{
  "num_hidden_layers": 14,
  "hidden_size": 384,
  "num_attention_heads": 4,
  "num_key_value_heads": 4,
  "head_dim": 96,
  "intermediate_size": 1024,
  "vocab_size": 4188,
  "hidden_act": "swiglu",
  "norm": "rmsnorm",
  "norm_place": "pre",
  "norm_eps": 1e-05,
  "positions": "learned",
  "qk_norm": false,
  "attn_scale": 0.102,
  "bias": "none",
  "tie_word_embeddings": false,
  "parallel_block": false,
  "init": "normal",
  "init_std_qkv": 0.0243,
  "init_std_o": 0.0,
  "init_std_up": 0.0243,
  "init_std_down": 0.0,
  "init_mimetic": 0.5,
  "optimizer": "ademamix",
  "learning_rate": 0.000302,
  "lr_mult_o": 1.55,
  "beta1": 0.9,
  "lr_head": 0.00501,
  "max_grad_norm": 0.5,
  "warmup_steps": 391,
  "schedule": "wsd",
  "decay_fraction": 0.58,
  "decay_shape": "linear",
  "final_lr_fraction": 0.1,
  "batch_tokens": 131072,
  "max_seq_len": 2048,
  "doc_mask": true,
  "train_tokens": 868700000,
  "max_steps": 6628,
  "dataset": "wikipedia_en"
}
MLP neurons of a small language model. Each row is named by its layer, matrix (gate and up: input weights; down: output weights) and neuron, and shows model dimensions 128-255. Each number is 128 + 32 x the weight over its row's rms, rounded and kept within 0 to 255. Numbers have three digits each. A neuron's up and down rows have the sign that makes its largest values positive.
After each neuron's rows is what it responds to, as a language model described it from the Wikipedia text at the highest values.

L5.gate44:141067132158088127143101124133117100151160150138095074068066124143182139084107106169148118194126161140112176129075153126171104156170111099144157083039065094072121090073158142142070133088101098143131125126104144127110142118137140079074136154122157140182183158120135145118155100105187175174106173143103098129130111097142164099126143185063130134135101123111150149126088069176115126135183
L5.up44:129133133191126128153126063163125160151176126187135120154104101133112104148134200238202148150059089152143180111099172130170141141094165095148155121118123092118199137159054139189121120059120122142163127130124088146055052127102128107114120167125150104166125127153164139124028155149114039087116163151156112155141107099118092107099134156092127133170099183171160168100185127134132122106163
L5.down44:093094119141173117154136116122079132098147106172166165111125100189148174187188162191107114156111122156135163179110132133187093141096147141112140168190112110158149143131086110145117166101173137108163142120131073146105134191142035123190103142115088084100083133179086119112124157135107076072080118118192133163174143122154147149113101122169122104092140118087115124097146118136158112120116
Responds to: Predicate role after copula

L2.gate745:168151118149149098158133160144154086145092051110198117159145108127119162130127114142163146082177134131081138193136113091115132169171072121133110099112125112101181130118093154142118077149114129100107133091072206104100149139125128134101098155067140156106083065146179092089147129087100085104130128132071106131103116096096097148160112159120085131135141115159053133148095143122111120132148
L2.up745:065151116153108138147034126152112126094164123140173170132098114080090084091154141116110109128132150118063138115209099106124140188083093131113088140105129190138102120145159110111121127140083104095152119135159088126107184132165122106126081156114119089137202165110141141155105157049147109157133162096097091088131122126130160103184161152150081160159121131161179183124143105108117145153078
L2.down745:140178120129132138155053158111130094093135104211127164168125105108057079101145139148141112091207113129141112118181155105151122147103079111108102149133146102159161088122094154132100100152087168100104121111135116081115157146132154048149152187137149099162136101131159047157101082091112129156090171209081124104151103107109127102156153163147170150121138152137177154055076155149058135115109
Responds to: Noun heads and word fragments

L5.gate1014:194136089128168107123174150120117116173067149145118136139150111122118083117116098123122116110079168120175095101170153142159114143144082155116131102111103064175158146170088107167208081106125122166107115088140101099130178138147141087183101170138124118104115175128146180104123165178113140106156123144082157165149168147181108104120126154148134126149107172111147096159100097125092152081162
L5.up1014:135106170081170148092100121122085160092125134135117114146132110122133101154104124173119152133215134221095139126145161124055175144174132217087082152094176113106098102136154104134099133141129191187081118082128110153107116063161115155129100089095121122119184097122159175131131127090136103156140124108131144116157136094176111164098126110108094151050110179171103162129133174094173163104152
L5.down1014:099164133085167133135094091105148079141116104214064131194107135146143117176114163135050148126103102102091161126189184100096171085181139156096195062116104113151148134120095088149096097084068028109050091166112101105144193097147148143173128101128119145090149161140128165120142122087167111083145124160131172168152142109116144070121139160138115111100142124152094097172129070201110131150158
Responds to: Relative clause openers

L11.gate367:116122168108221115114117105123175071127137116133105123198103106212084157162121092138126132144154104143140076195145173164123102134125152092194126086100187051090148093099105118145141110140104119117099069096164088158080173103131101055140122135120129140159176143126100069123154095093153129168120159102133137133122135142111060061114108156144055119111103124105129032114152116150150059125167
L11.up367:114097124197144161146072087139159134073127152142117159125124123094084121087092147158116105188125108145089138115151124090097084176137145176141088126131162147090173097101094171130115118084097142107160171196171152079078138097078106112107093122148114115109175173127133132072130118164135151174207128078079119223100064108136113104090124087125142133098103111138132124153108126076159138185105
L11.down367:077120160098120132133118120136120073127077125095109162132178125108113091114098162153160092130084162120172127152097090148126082125144134169096121182132123067127101147084143128159094080080083159122132124217153177111074112096120100131182114142108170100146115112057109115202119079173039087162153101119123118081121167198043115112090067138110088104112122164138100097164125170162149164083102
Responds to: Place descriptions: routes, copulas

L2.gate1002:058118078077098127099127099075154105107144102159163123115165154155111158126148062130154095099116106168112094117180149105116191139134151122173104148185112072057107137080101095126090156081133092155104148132108112141176094118124117040142119098112082213154166138128061149126125042145137136211173160098156060124126153112189133111125138125106138124116109216090135127218152170141116118182220
L2.up1002:111159096120136124152155157143161140100100201085183196127186075153082155112127114157102113170148139148141168145138134132122138125091100116164173177151093056138133158147157212163161096172118099156110081078128124208137079112117152077143122130135138197078116209113121119137139119139164157108162143132154160071150119128114150114160142133119108070138076089105131131134136095166105136149098
L2.down1002:146149179144122150151143104118111104112150117111110160175126121111159141141091165090106176114123173116150133130130116120141091134082093129085108108123147111150118141170146082127141121131158145152182170068110172099072178105149080095073096112169171096195137118094168139102100236115054126137113175150027128140114152106170088142075112153154104126138146115147174118079067123131156148081102
Responds to: Encyclopedic connective tokens

L11.gate868:097140107131135113126094091127120118155127178124115107160039126084132143115175149137177124126117147116072078155151144065112128104104098064195147096108130124147096132091149082188090068165147121157087090123154103197110137109163080121123115100124144115103114087090096062166078188118147086152137140114144106137098106128095072096176170180089121098154123165130147100073138111133130134091106
L11.up868:122103172092139102115048195093143240109076073086186163163143059118130142124129169164083122147137095166118122158127148147181085152096118167148119104068157148129105158153124099152087089150166062129094121178151095154095103058129190168069127130155101066083116106144124115107093163080137170134145076176109097084158087147136106105115111172103116145106133070117141112141139084134160165126119
L11.down868:117132095164165099078056143075121127121115079089164108132148148152160138166133140185148111142160177125064121192129174107144113118154082147159103125140119120061047211151122105177078141118139126090150113141138115098169155115112123140143124163179094132152132120143121122108150132177117063111117106095138110105175214122092105165099126116135130113166144123193066127092154156107079112174189
Responds to: Occupation word endings

L5.gate105:145063045107195143180087170136118128126142091143168156114135115179118103082137108143118105152130136163192117126146092139083143092113211117123128144125128164127131168106099091091115069093179091122092164152139164097074094137127180105067168119125113093179151141130152134116107117106147116138123142171141133099072111146072111182130108136102134155133163090090128153119122167081173138112185
L5.up105:141128168127140059099114188087128126150102161157144139098183104092084114095086148153151067142082062143060137105061154123098091146141109187129106129117152105070146178144174145128114190137082125081144092142103081163159130149171052089146123150237141157141091123176135105120144148140091126115122065104139153148104196119138154134069150161143153134151110123126131123091052136158154144116067
L5.down105:161118130089127119166107122115098109081074099070150103173122169088138155113066187128149131114142110102071145188107106171125130118095164116091105091088092128096152097151164078102132124133098115145132139118153126116111118155098073153183144126120106096119098136086118113125166114106194095154147093087188152191053165135136140085087093122093181148094172121167119163124085154193151117140102
Responds to: Hyphen in compounds

L11.gate193:093130099124114106116134106111095117184118090144095072154158163150149080134144102190155170155113151089149123173144078156133110164139133127136157093110097156069159146100127129060122113182111137163086124103137181152076103080075130159156105119166121147128077134153137124120127114126143108114178122134186061154141149169139084072113147129092173127120127175124162142099142153137126124125133
L11.up193:133028166088106114149166156096081106165173137104145143184144129173178123110123162128142134164161126111103124126128111089124146160151127137119081115117149106108144093086163124160033166146190128171193084229140160134113111192180162150145165136119118142106134104096072175161157168054084162122128096130101023135147148154086128189122092140115110108117170147133120108194134083152130078120081
L11.down193:110141142175099130147104096089088151134140149112104108073149122114204039135143183169112071101199133155154138243199148146138153153098129172090134132120109192097104086083077153143092135132138131169107143135107153144158150138114170122115109155080093139118149156162161154127120107088094145091153118126127155108156138116113077173077138168125138124133149174102183125166171194175128134114169
Responds to: Row and word starts

L2.gate734:082165115158152109106148102142154139115095095148096121117067099101123087133129120123134111116145093179136099133124115144144150112137185101113083113139023136053090161124106059058159184192127124130149104116152110136075124096172192139104149115155137126124175121157126100093148111094102150135133151146166127132157118120084121106163181100153127134130116090117148161163206167114123098152075
L2.up734:084138123175129111174138099164111147062117125097161125140106093129185091161155067130119094107095110172082142107144165139138144095164160114123077099130152125121097140128176089110083045088170098191081115128123135061129145099165125107116082114092164141190173098179115136143118099143111163122083152152154125169110168107182142186072172104104095089063081126184128163139125129139147125162188
L2.down734:115113123134090074122074114109127148137166135111167096119139142092128169106112115145145115207091182116064083218115147157115134093144173115173146194153144134147136173164138163096125132140081051143123102132166111122132157086077120115077127158181132156137175066140163182149164139136145153109192131147128173108079126125164165137157148170146096150100094109072102106122157110087119115146150
Responds to: Word-start fragments tra/pro